config.yaml
n_layer: 17
d_model: 512
n_head: 3
n_kv_head: 1
head_dim: 128
d_mlp: 1024
vocab_size: 21992
activation: "swiglu"
norm: "rmsnorm"
norm_place: "pre"
norm_eps: 1e-05
positions: "learned"
qk_norm: true
attn_scale: 0.0884
bias: "none"
tie_embeddings: false
parallel_block: false
init: "orth"
init_std_qkv: 0.016
init_std_o: 0.0
init_std_up: 0.016
init_std_down: 0.0
optimizer: "adamw"
lr: 0.000787
beta1: 0.9
beta2: 0.98
weight_decay: 0.13
lr_head: 0.00275
grad_clip: 2.0
warmup_steps: 231
schedule: "cos"
final_lr_fraction: 0.03
batch_tokens: [32768, 65536, 98304]
seq_len: 384
doc_mask: true
train_tokens: 490700000
steps: 8057
dataset: "wikipedia_en"
MLP neurons of a small language model. Each row is named by its layer, matrix (gate and up: input weights; down: output weights) and neuron, and shows model dimensions 202-297. Each number is 200 + 30 x the weight over its row's rms, rounded and kept within 0 to 999. A neuron's up and down rows have the sign that makes its largest values positive.
A block is one neuron, or neurons of one layer that tend to fire together. Before each block is what it responds to, as a language model described it from the Wikipedia text at the highest values.

Diffuse mid-phrase tokens
L5.gate168,196,202,193,205,168,214,203,173,172,217,174,184,136,211,155,222,195,199,191,193,193,191,156,196,203,166,206,243,195,236,241,135,236,166,174,205,199,159,193,212,186,196,232,212,172,181,213,226,195,164,192,218,171,194,182,230,203,157,223,187,250,263,196,202,187,219,268,225,188,211,232,195,195,215,197,247,160,243,232,193,213,185,203,198,219,193,235,216,232,187,163,195,184,187,232,200
L5.up168,196,243,167,162,162,168,190,185,199,238,167,193,203,185,161,202,205,195,195,137,174,165,210,230,189,246,200,163,192,160,236,212,166,218,216,231,163,174,208,125,228,216,195,171,161,150,224,232,177,203,202,201,183,203,201,211,172,187,232,218,161,201,145,170,209,185,207,257,183,210,277,236,175,156,214,227,143,238,199,242,244,223,186,197,224,244,231,225,235,204,181,196,209,217,173,191
L5.down168,188,159,187,217,199,198,186,179,199,196,230,210,247,215,183,208,225,153,241,178,203,226,232,239,192,198,222,217,194,177,215,204,261,189,200,233,143,224,172,214,198,177,173,194,239,113,229,171,220,221,199,154,172,166,211,208,206,201,190,188,163,175,191,210,194,215,210,187,190,240,220,204,192,228,210,196,153,198,222,179,172,158,207,213,160,230,188,247,200,187,191,161,185,182,159,186

Nationality adjectives as modifiers
L2.gate17,176,221,226,242,228,197,204,195,179,170,164,172,206,180,225,270,195,217,200,173,192,226,193,175,198,241,233,157,161,260,209,222,176,175,193,246,219,169,182,195,241,268,224,190,177,223,214,267,206,245,196,191,237,212,155,159,236,205,211,180,214,200,190,131,239,228,194,214,190,213,202,247,243,233,228,183,211,190,233,218,253,203,134,197,190,235,130,182,178,228,183,211,172,170,175,218
L2.up17,192,178,233,175,229,225,212,159,209,221,206,240,205,180,161,225,233,243,216,182,192,181,173,202,258,168,234,176,222,187,183,207,165,190,162,234,180,205,240,208,225,218,187,145,219,194,238,131,200,192,179,155,221,176,212,188,223,213,245,236,191,148,204,210,228,207,210,169,170,160,147,215,226,215,237,212,200,196,219,256,233,172,172,248,244,180,166,206,184,237,192,211,213,223,202,182
L2.down17,225,204,210,168,196,195,181,215,214,252,205,244,214,196,194,157,177,218,154,176,168,139,175,212,225,134,227,196,255,162,190,213,210,217,213,202,221,192,230,183,206,146,180,162,189,146,221,139,172,160,234,139,205,180,243,212,183,214,177,209,186,225,221,221,153,196,196,158,217,195,183,167,219,189,181,252,198,169,179,189,194,161,214,220,183,178,212,211,206,218,226,165,208,232,230,184
L2.gate880,206,243,196,209,201,210,197,200,178,157,194,197,207,211,223,200,239,158,210,187,167,172,214,179,168,247,221,227,192,188,190,200,175,177,199,180,232,132,208,249,165,231,253,241,196,190,249,177,173,177,230,224,183,228,237,235,181,180,219,208,174,144,202,152,212,168,146,171,237,194,200,144,204,201,211,134,126,238,197,152,226,184,232,196,202,236,155,207,182,217,208,191,238,173,169,247
L2.up880,209,243,286,178,189,232,222,186,207,237,139,209,205,188,201,176,215,240,206,187,218,209,201,224,166,179,189,219,177,207,202,161,148,202,137,219,195,210,228,245,212,176,256,197,140,197,143,167,182,152,206,222,160,170,177,241,210,192,211,195,150,216,208,206,255,233,196,175,234,211,210,140,198,255,202,203,181,216,183,193,240,219,227,253,241,152,187,206,190,171,201,200,165,193,194,202
L2.down880,218,214,304,213,219,176,216,184,255,244,183,206,189,201,170,182,225,230,218,211,278,246,211,240,181,203,248,188,191,233,174,208,185,259,81,217,165,275,195,226,227,215,225,143,208,246,142,242,239,239,198,229,177,184,157,207,187,202,250,187,180,224,198,205,232,203,257,229,230,155,178,207,188,201,178,202,199,222,204,198,186,211,223,188,219,173,214,194,215,179,166,187,184,234,214,180
L2.gate960,207,172,227,196,265,211,182,239,134,175,154,171,132,198,199,163,208,230,174,210,190,232,131,238,195,204,146,213,171,141,207,188,203,166,229,137,222,203,220,173,181,188,185,186,167,269,142,181,210,184,188,265,197,238,226,225,180,147,143,166,185,168,174,185,194,219,178,219,237,195,215,166,174,185,167,210,248,246,217,145,241,192,233,178,229,208,220,202,234,208,262,154,203,183,242,173
L2.up960,199,198,179,190,259,198,265,207,193,204,181,259,217,238,223,156,170,235,167,205,208,164,185,268,196,202,238,215,175,215,201,190,203,180,184,151,196,199,183,201,153,198,174,161,185,270,147,145,191,139,201,254,194,255,219,223,214,186,196,190,189,205,214,133,203,163,209,177,223,216,242,190,159,217,178,231,253,240,209,153,211,187,238,168,252,220,219,160,209,196,245,174,181,197,179,194
L2.down960,193,191,252,232,158,177,178,168,212,215,239,180,177,188,174,195,197,183,277,172,219,198,205,180,186,184,255,231,182,228,184,277,173,215,110,271,221,220,210,200,264,265,237,199,207,154,206,195,124,248,214,188,185,168,192,219,220,213,251,198,170,232,224,233,242,245,218,190,189,139,198,237,239,189,215,190,151,144,217,240,172,185,206,218,167,186,211,221,179,199,213,255,186,209,195,217
L2.gate987,182,265,225,189,226,184,197,188,261,199,196,178,179,256,197,213,184,178,220,165,171,198,248,205,177,173,247,200,195,213,211,202,197,227,214,213,230,152,225,252,193,220,197,214,139,190,157,216,219,232,195,258,221,194,217,216,169,198,254,153,161,185,223,194,196,155,236,208,211,192,237,191,181,160,229,199,194,200,190,198,241,202,240,253,216,224,217,217,199,239,153,199,285,158,206,213
L2.up987,249,231,183,173,198,237,181,194,238,191,144,186,170,185,192,193,171,171,156,219,212,178,223,185,187,180,170,209,225,176,180,223,153,188,196,181,213,210,233,191,184,195,232,198,158,237,195,220,203,190,173,212,201,210,210,252,225,256,234,226,186,188,223,211,219,194,204,175,188,192,221,225,257,189,216,191,174,229,210,203,224,188,255,248,237,150,207,202,160,197,203,185,238,207,183,200
L2.down987,265,212,255,162,203,202,185,182,198,210,163,163,260,180,224,204,194,220,150,258,249,180,220,205,184,208,164,227,201,200,177,224,178,198,163,170,236,258,206,150,227,174,192,206,199,207,193,223,112,171,207,234,197,239,145,195,185,231,223,221,209,197,225,217,234,189,191,252,211,165,205,225,168,157,186,203,189,212,227,175,181,176,197,212,240,181,195,256,170,170,197,205,249,257,198,230

Infobox and table separators
L3.gate297,251,278,200,220,222,222,248,163,157,213,188,156,233,208,153,278,217,178,184,207,206,190,207,225,110,238,173,192,174,232,221,201,168,185,247,165,220,194,211,182,240,198,165,216,222,217,177,256,220,167,219,196,219,167,180,196,236,179,215,212,222,246,261,213,221,191,187,183,244,240,231,173,175,125,195,215,244,193,202,214,198,193,209,207,242,235,202,244,199,225,169,199,215,158,238,180
L3.up297,164,219,239,212,263,203,279,180,200,197,159,209,230,214,117,187,216,207,234,248,200,217,259,214,209,134,209,178,215,249,220,198,169,212,197,212,218,170,181,263,213,188,179,179,231,190,194,220,200,189,223,220,147,215,166,197,174,199,179,212,145,220,229,225,179,210,206,226,207,154,178,171,187,148,190,208,226,171,197,202,260,242,197,198,242,200,207,209,207,177,180,183,152,229,218,162
L3.down297,180,254,255,208,300,166,265,190,185,227,155,216,244,174,190,189,216,219,227,247,224,172,255,188,226,170,206,171,219,185,216,205,195,193,188,197,219,122,185,253,161,221,217,155,188,177,178,187,263,184,231,211,167,168,180,213,142,189,115,191,173,192,212,230,188,200,138,231,257,119,207,194,172,159,217,211,233,191,224,198,216,214,195,246,219,216,171,204,238,185,214,176,200,187,239,213
L3.gate364,224,245,136,243,177,254,182,246,207,158,187,228,224,254,216,192,184,154,204,189,162,179,227,176,184,211,192,183,169,208,230,167,271,229,269,199,219,184,196,192,197,237,225,179,244,212,254,227,191,179,206,224,217,175,197,202,190,216,177,165,205,126,208,194,142,223,200,222,198,205,256,140,208,156,173,178,247,179,167,195,168,235,219,228,240,157,195,214,175,188,252,205,214,175,197,229
L3.up364,220,176,193,131,209,196,206,177,169,162,156,209,226,187,194,198,200,235,195,219,185,193,221,215,212,211,195,188,231,206,175,241,146,178,228,239,230,170,200,220,220,221,174,202,245,215,212,183,181,189,215,146,198,227,204,163,200,220,217,201,194,251,189,176,149,218,242,179,211,239,236,197,247,187,269,227,211,143,203,135,181,215,171,219,209,205,216,240,220,212,227,193,189,232,183,184
L3.down364,207,226,197,139,247,202,213,203,153,188,176,232,232,212,181,185,214,196,235,188,204,190,191,181,211,200,178,192,240,177,181,202,174,154,223,221,202,119,186,211,157,229,157,234,262,209,197,173,209,176,232,167,196,204,192,135,189,221,195,211,199,238,216,181,152,212,195,183,231,219,221,190,184,183,249,201,222,169,204,116,171,186,176,187,223,205,192,178,196,234,173,237,211,285,231,163
L3.gate523,190,203,192,209,181,251,198,186,193,189,191,209,198,205,222,152,251,162,216,192,223,227,223,201,188,188,190,244,218,258,168,206,220,211,231,215,211,254,146,198,166,193,269,207,169,233,162,182,222,216,200,235,194,191,224,176,213,160,192,190,227,198,219,228,211,216,200,207,191,224,190,210,174,229,214,172,198,140,214,279,185,235,229,244,232,241,194,213,153,230,191,226,126,188,223,225
L3.up523,218,208,167,167,226,186,219,261,185,243,221,205,229,234,154,209,238,233,214,166,180,179,227,223,196,224,201,174,237,225,205,201,167,154,248,204,236,158,185,156,250,153,230,233,239,140,184,157,189,210,171,225,217,177,224,208,170,202,213,233,139,196,145,201,182,150,196,176,165,253,208,188,168,170,255,234,247,263,181,180,190,139,215,173,185,170,171,223,142,185,193,233,152,202,193,193
L3.down523,201,174,207,186,241,208,205,214,217,241,149,173,231,235,199,161,200,216,233,185,215,168,179,201,203,185,202,178,219,175,234,160,201,194,225,227,244,198,175,197,232,158,210,248,262,110,207,196,167,198,184,184,230,172,205,195,199,172,164,228,150,201,179,231,208,192,199,167,167,212,175,176,155,159,254,248,234,257,191,193,173,187,235,230,210,171,182,187,204,213,196,224,181,189,198,176
L3.gate814,201,206,206,205,218,209,242,188,114,258,226,126,247,168,194,202,223,200,199,205,193,202,290,237,184,191,178,198,203,153,248,216,173,225,251,229,151,238,204,226,187,221,225,245,197,257,182,147,193,189,198,203,204,151,143,151,226,142,212,204,198,223,201,225,197,192,212,212,196,267,181,161,133,211,189,193,183,163,227,190,226,192,211,227,176,263,201,224,137,195,186,184,214,184,207,202
L3.up814,195,221,203,192,183,231,293,185,177,195,207,159,234,177,151,210,204,193,190,203,200,204,255,208,224,192,182,206,211,194,231,208,241,254,235,237,168,171,190,273,238,208,225,209,198,226,197,177,213,223,171,199,168,219,202,232,255,213,183,212,176,218,217,192,179,224,184,169,214,183,211,151,171,178,232,192,175,172,223,200,215,194,199,198,169,234,227,242,193,188,180,186,159,172,213,198
L3.down814,205,148,225,229,219,191,229,183,187,231,175,190,202,194,165,195,189,197,167,180,202,202,228,164,234,164,218,209,214,216,232,217,234,234,220,247,187,171,227,201,173,201,218,212,202,218,147,174,159,169,182,216,171,168,248,263,188,247,176,196,248,288,244,233,127,228,170,154,214,210,211,203,198,183,212,176,174,190,207,181,217,215,182,176,223,174,160,207,206,212,131,191,198,222,183,148

Infobox field separators
L2.gate559,215,262,181,255,232,228,227,179,186,139,219,138,191,243,193,226,213,216,172,207,193,212,220,206,157,206,219,191,180,184,226,222,247,175,252,201,201,189,192,228,189,249,174,227,246,183,134,232,181,192,205,224,227,180,196,157,219,180,163,190,206,245,244,185,173,180,204,225,192,230,207,127,211,181,212,209,187,166,210,251,202,266,180,220,218,210,177,202,108,184,228,244,164,183,191,180
L2.up559,208,189,213,157,207,172,210,242,204,211,195,195,257,168,201,229,189,190,195,195,200,170,209,233,188,198,163,188,219,229,190,138,191,186,192,207,217,207,211,121,233,209,170,175,241,254,222,242,186,195,171,154,187,199,237,188,193,176,221,231,201,168,218,210,181,164,208,184,235,164,213,123,207,219,235,181,196,209,239,139,255,229,179,226,268,166,221,194,215,231,191,228,209,241,231,191
L2.down559,226,177,215,137,217,183,191,212,198,218,169,226,233,144,240,164,198,208,189,219,206,188,204,205,181,164,185,199,218,200,194,151,214,184,218,193,173,176,200,96,152,213,173,196,218,218,232,206,188,170,188,150,229,184,239,215,231,172,236,217,215,180,225,202,137,165,216,190,229,183,228,139,228,192,227,209,206,224,223,162,229,222,185,226,250,162,192,173,208,234,187,222,212,247,215,192
L2.gate632,258,186,218,217,192,230,186,217,228,216,240,205,252,242,155,164,187,190,202,173,194,191,172,203,207,192,171,183,200,208,183,146,249,175,206,199,184,145,196,185,155,160,141,184,256,252,214,211,223,156,183,216,197,197,216,187,181,157,206,215,246,207,228,204,222,205,224,220,211,214,219,196,179,163,196,174,186,304,189,198,164,231,223,219,208,169,236,167,164,152,215,190,240,218,255,216
L2.up632,210,199,133,226,169,211,277,208,157,205,201,190,237,206,209,242,215,194,238,233,173,181,162,248,185,173,181,232,175,160,216,270,204,208,228,183,148,214,170,199,177,199,158,215,177,261,154,197,238,242,239,176,190,200,188,162,238,211,260,246,193,230,223,176,229,196,211,184,222,267,223,217,247,226,192,197,231,152,202,250,162,170,208,227,216,207,192,257,206,129,138,208,139,210,250,180
L2.down632,209,206,225,201,216,164,217,223,233,139,158,169,203,222,179,228,241,232,220,162,189,201,202,216,183,188,194,185,218,209,180,184,208,196,263,159,232,210,176,192,226,188,151,170,165,213,153,221,181,188,242,183,224,217,120,208,197,203,142,215,186,238,212,235,143,210,201,226,200,197,210,201,209,214,172,190,164,217,188,192,173,193,190,197,186,204,242,208,177,174,183,166,210,186,166,181
L2.gate652,147,231,207,200,269,192,197,237,215,157,179,134,161,209,253,185,174,184,210,232,207,199,247,176,180,230,181,210,148,171,262,209,229,191,227,182,193,224,238,190,184,229,262,206,232,240,214,179,202,231,218,263,227,247,235,160,206,160,221,201,222,187,173,212,170,178,198,208,237,265,206,199,172,174,215,176,133,157,161,208,218,272,217,219,196,208,225,193,191,214,185,235,223,137,190,185
L2.up652,198,191,192,218,144,198,205,212,235,192,222,189,156,170,209,151,196,226,209,205,219,159,232,188,171,154,184,236,228,175,200,210,247,241,230,170,165,218,196,226,143,205,156,178,145,189,171,211,203,196,229,235,198,162,217,234,189,195,230,215,263,184,249,169,202,217,142,199,193,178,140,194,229,213,196,202,217,202,220,265,147,213,186,260,145,229,200,275,232,231,227,201,153,217,196,242
L2.down652,193,178,186,179,177,175,186,224,226,179,207,184,204,191,246,196,170,182,188,193,274,195,230,163,144,146,181,209,236,214,192,212,192,218,263,215,184,201,178,169,175,174,162,218,166,204,155,177,207,211,226,174,179,171,213,235,207,189,201,160,267,235,262,194,235,203,161,234,219,132,189,227,215,225,198,232,202,188,206,267,177,240,155,192,191,177,206,235,220,202,210,168,137,209,189,195
L2.gate984,227,241,204,197,261,193,226,264,163,189,175,165,208,210,141,204,205,176,187,198,164,134,195,204,157,267,189,237,173,224,204,200,199,191,244,174,274,179,207,197,194,230,180,166,220,223,220,231,189,235,206,249,257,167,184,158,202,146,190,166,198,188,213,167,139,208,200,211,212,224,240,170,177,123,219,201,206,241,203,244,167,228,152,199,216,242,198,184,188,181,232,234,198,223,219,178
L2.up984,182,194,229,164,157,204,175,236,193,214,137,180,199,191,229,188,255,225,188,209,255,187,203,203,217,236,169,233,200,237,228,198,191,258,180,238,198,204,213,195,236,214,186,243,195,199,220,260,194,236,173,195,186,202,167,164,197,215,202,161,198,153,240,218,212,193,215,199,220,231,235,110,258,194,183,186,191,172,178,181,231,252,202,195,256,190,250,238,230,214,231,220,177,306,212,133
L2.down984,167,154,246,176,166,202,183,213,209,224,115,129,241,206,221,223,248,180,167,211,312,215,208,181,242,209,214,193,197,216,225,202,204,274,179,235,222,230,219,191,262,186,182,216,163,213,202,255,232,238,229,196,222,218,193,134,242,176,196,158,217,156,237,200,183,202,199,208,212,160,217,124,230,182,191,155,201,167,227,150,226,273,193,210,241,178,153,249,219,214,233,241,197,242,222,159

Name fragments, nationality words
L3.gate92,182,177,212,231,246,194,165,267,168,242,155,172,175,218,181,244,231,219,211,221,176,228,242,187,190,240,166,192,174,207,236,189,173,197,192,203,208,233,213,135,165,228,223,234,183,266,146,197,220,229,212,165,264,265,194,132,233,172,176,156,197,114,153,225,211,223,220,210,207,213,196,189,204,169,201,194,123,163,240,173,218,213,247,161,198,235,174,187,175,204,215,194,189,181,152,213
L3.up92,237,150,198,220,181,226,225,201,226,191,225,226,224,141,208,269,189,201,272,214,205,144,196,265,195,159,271,147,220,232,199,190,163,222,222,219,322,223,254,202,202,204,205,232,228,139,239,164,188,250,152,221,201,208,217,191,181,171,205,172,253,177,211,206,191,159,207,175,262,179,148,157,151,196,206,151,177,223,165,191,202,244,205,180,191,235,210,168,210,228,227,192,228,172,215,180
L3.down92,205,188,213,239,218,191,192,206,205,160,157,160,155,249,194,207,188,190,239,224,235,192,183,220,221,215,236,160,182,199,183,209,235,181,195,188,190,170,216,214,193,233,248,189,221,249,198,181,211,174,180,183,180,230,167,189,210,185,162,202,181,137,192,213,270,162,220,204,202,195,202,175,186,164,186,168,260,154,165,188,219,208,178,170,237,213,144,186,217,188,193,271,230,185,186,202
L3.gate823,213,220,225,204,200,180,174,190,191,205,216,232,251,212,199,189,214,245,258,210,189,243,198,137,164,220,236,185,208,204,244,176,212,193,236,208,256,234,250,205,160,197,163,224,196,164,149,223,198,234,152,229,237,165,248,231,235,168,195,158,201,200,210,205,238,215,219,209,199,210,160,205,204,158,175,172,208,224,205,222,200,220,222,241,257,186,171,203,229,242,218,185,233,183,234,165
L3.up823,173,176,231,179,225,176,185,185,226,193,160,207,233,211,181,192,244,180,212,203,257,228,180,174,206,208,273,184,226,217,210,227,220,171,172,173,192,240,240,216,191,164,132,201,216,175,182,205,221,248,160,231,239,150,228,239,204,172,187,131,188,200,208,246,226,225,186,231,167,204,167,170,168,217,188,150,185,216,206,203,159,219,216,205,201,156,232,202,197,215,184,178,174,207,219,219
L3.down823,174,201,225,199,203,158,214,213,214,191,152,193,213,204,214,216,210,228,203,216,248,174,203,230,275,159,256,214,226,186,240,266,186,218,128,147,209,230,219,228,239,199,162,153,206,209,216,196,137,211,195,176,212,216,245,196,194,229,158,194,196,202,233,204,198,191,193,178,159,267,216,213,199,243,191,179,172,233,247,154,187,199,235,240,225,177,135,200,173,189,187,164,234,191,229,247
L3.gate828,182,192,229,244,230,216,190,266,199,224,177,210,183,243,211,280,154,165,218,216,189,216,195,177,200,205,209,215,139,168,215,200,213,160,237,222,196,200,236,171,242,209,191,214,167,205,180,208,162,246,217,171,206,213,179,169,249,243,197,201,183,137,169,198,189,188,296,183,243,190,195,191,207,153,209,217,224,152,198,159,235,180,247,171,220,161,237,202,153,238,256,165,251,179,253,229
L3.up828,230,201,235,221,234,216,187,222,195,240,171,166,223,256,243,210,188,209,235,242,202,230,253,212,192,196,213,193,186,136,232,160,229,199,200,153,233,215,199,158,198,162,205,208,181,215,174,190,177,248,152,185,238,211,235,177,221,256,206,202,208,216,204,183,172,229,227,177,245,194,196,185,190,232,168,190,160,176,247,202,232,203,237,179,238,145,208,187,176,229,203,191,247,165,205,226
L3.down828,126,145,189,189,182,193,272,202,203,219,178,148,181,222,199,242,176,192,215,221,238,168,209,172,189,214,199,156,147,206,247,195,219,199,211,241,162,178,221,146,180,187,240,223,176,213,190,170,243,247,199,225,231,229,178,234,180,101,202,220,190,140,221,215,216,200,202,237,219,178,217,213,152,174,169,170,162,158,178,187,214,190,140,248,171,244,126,206,196,228,208,210,231,182,233,231
L3.gate834,230,190,193,197,227,210,217,223,209,154,212,175,210,256,194,267,194,218,214,203,206,198,182,223,210,204,233,219,203,122,229,184,211,147,198,192,183,229,240,266,238,180,198,197,184,135,213,229,201,240,239,227,182,235,138,155,205,235,224,202,214,194,182,178,250,187,195,209,213,179,158,174,200,180,230,183,210,254,177,236,220,190,158,241,238,186,170,234,182,206,131,202,226,190,286,226
L3.up834,249,151,254,248,236,182,183,200,236,232,218,208,258,210,174,167,197,219,195,146,199,273,214,173,192,201,200,192,226,145,220,182,194,229,197,175,140,226,202,150,218,182,224,218,151,236,182,219,212,195,189,228,199,230,202,223,210,175,223,117,203,222,223,186,189,205,208,208,238,155,218,211,184,219,218,204,195,210,209,219,225,206,210,130,179,227,194,184,156,191,219,224,242,171,204,265
L3.down834,236,101,194,278,199,212,264,197,220,187,209,220,223,209,215,200,186,164,235,205,251,216,192,178,209,185,167,159,190,246,174,177,177,211,201,257,199,176,266,142,230,234,218,214,158,177,170,239,200,221,152,174,226,208,158,254,172,138,176,224,217,199,170,222,210,185,213,207,188,184,229,231,160,181,198,212,197,209,178,212,184,194,202,183,146,224,200,181,189,169,246,243,150,269,146,233

Word fragments, over/under
L5.gate721,223,208,175,143,249,187,186,197,206,193,202,224,179,198,199,173,175,239,201,231,192,233,213,174,198,159,232,198,162,213,224,165,259,190,177,224,233,180,164,206,206,197,166,191,266,172,158,225,195,250,210,231,197,225,185,154,233,171,240,204,149,107,253,141,182,181,228,238,145,226,216,178,204,162,175,169,175,199,270,182,195,140,221,195,236,213,232,197,162,249,209,183,167,179,201,164
L5.up721,210,188,227,160,161,205,251,194,252,158,247,168,171,162,167,237,208,204,203,176,215,220,209,196,174,209,207,212,201,165,136,163,130,213,209,219,237,213,193,237,188,215,240,188,183,214,258,196,180,145,251,197,194,239,186,184,214,171,197,192,183,207,204,217,202,170,250,244,153,174,213,217,203,173,220,156,178,229,246,145,240,224,193,197,235,225,222,176,215,203,199,171,210,198,197,225
L5.down721,169,194,234,207,239,205,228,160,237,191,169,195,263,209,225,179,209,223,195,247,205,199,242,187,215,221,200,159,224,213,211,175,191,187,185,193,191,241,156,181,186,177,185,210,207,239,195,176,225,166,204,160,186,212,130,180,181,189,171,227,177,159,181,232,232,186,205,168,177,222,190,234,218,241,151,189,177,217,218,205,260,190,205,202,212,209,199,179,224,216,214,187,226,174,186,196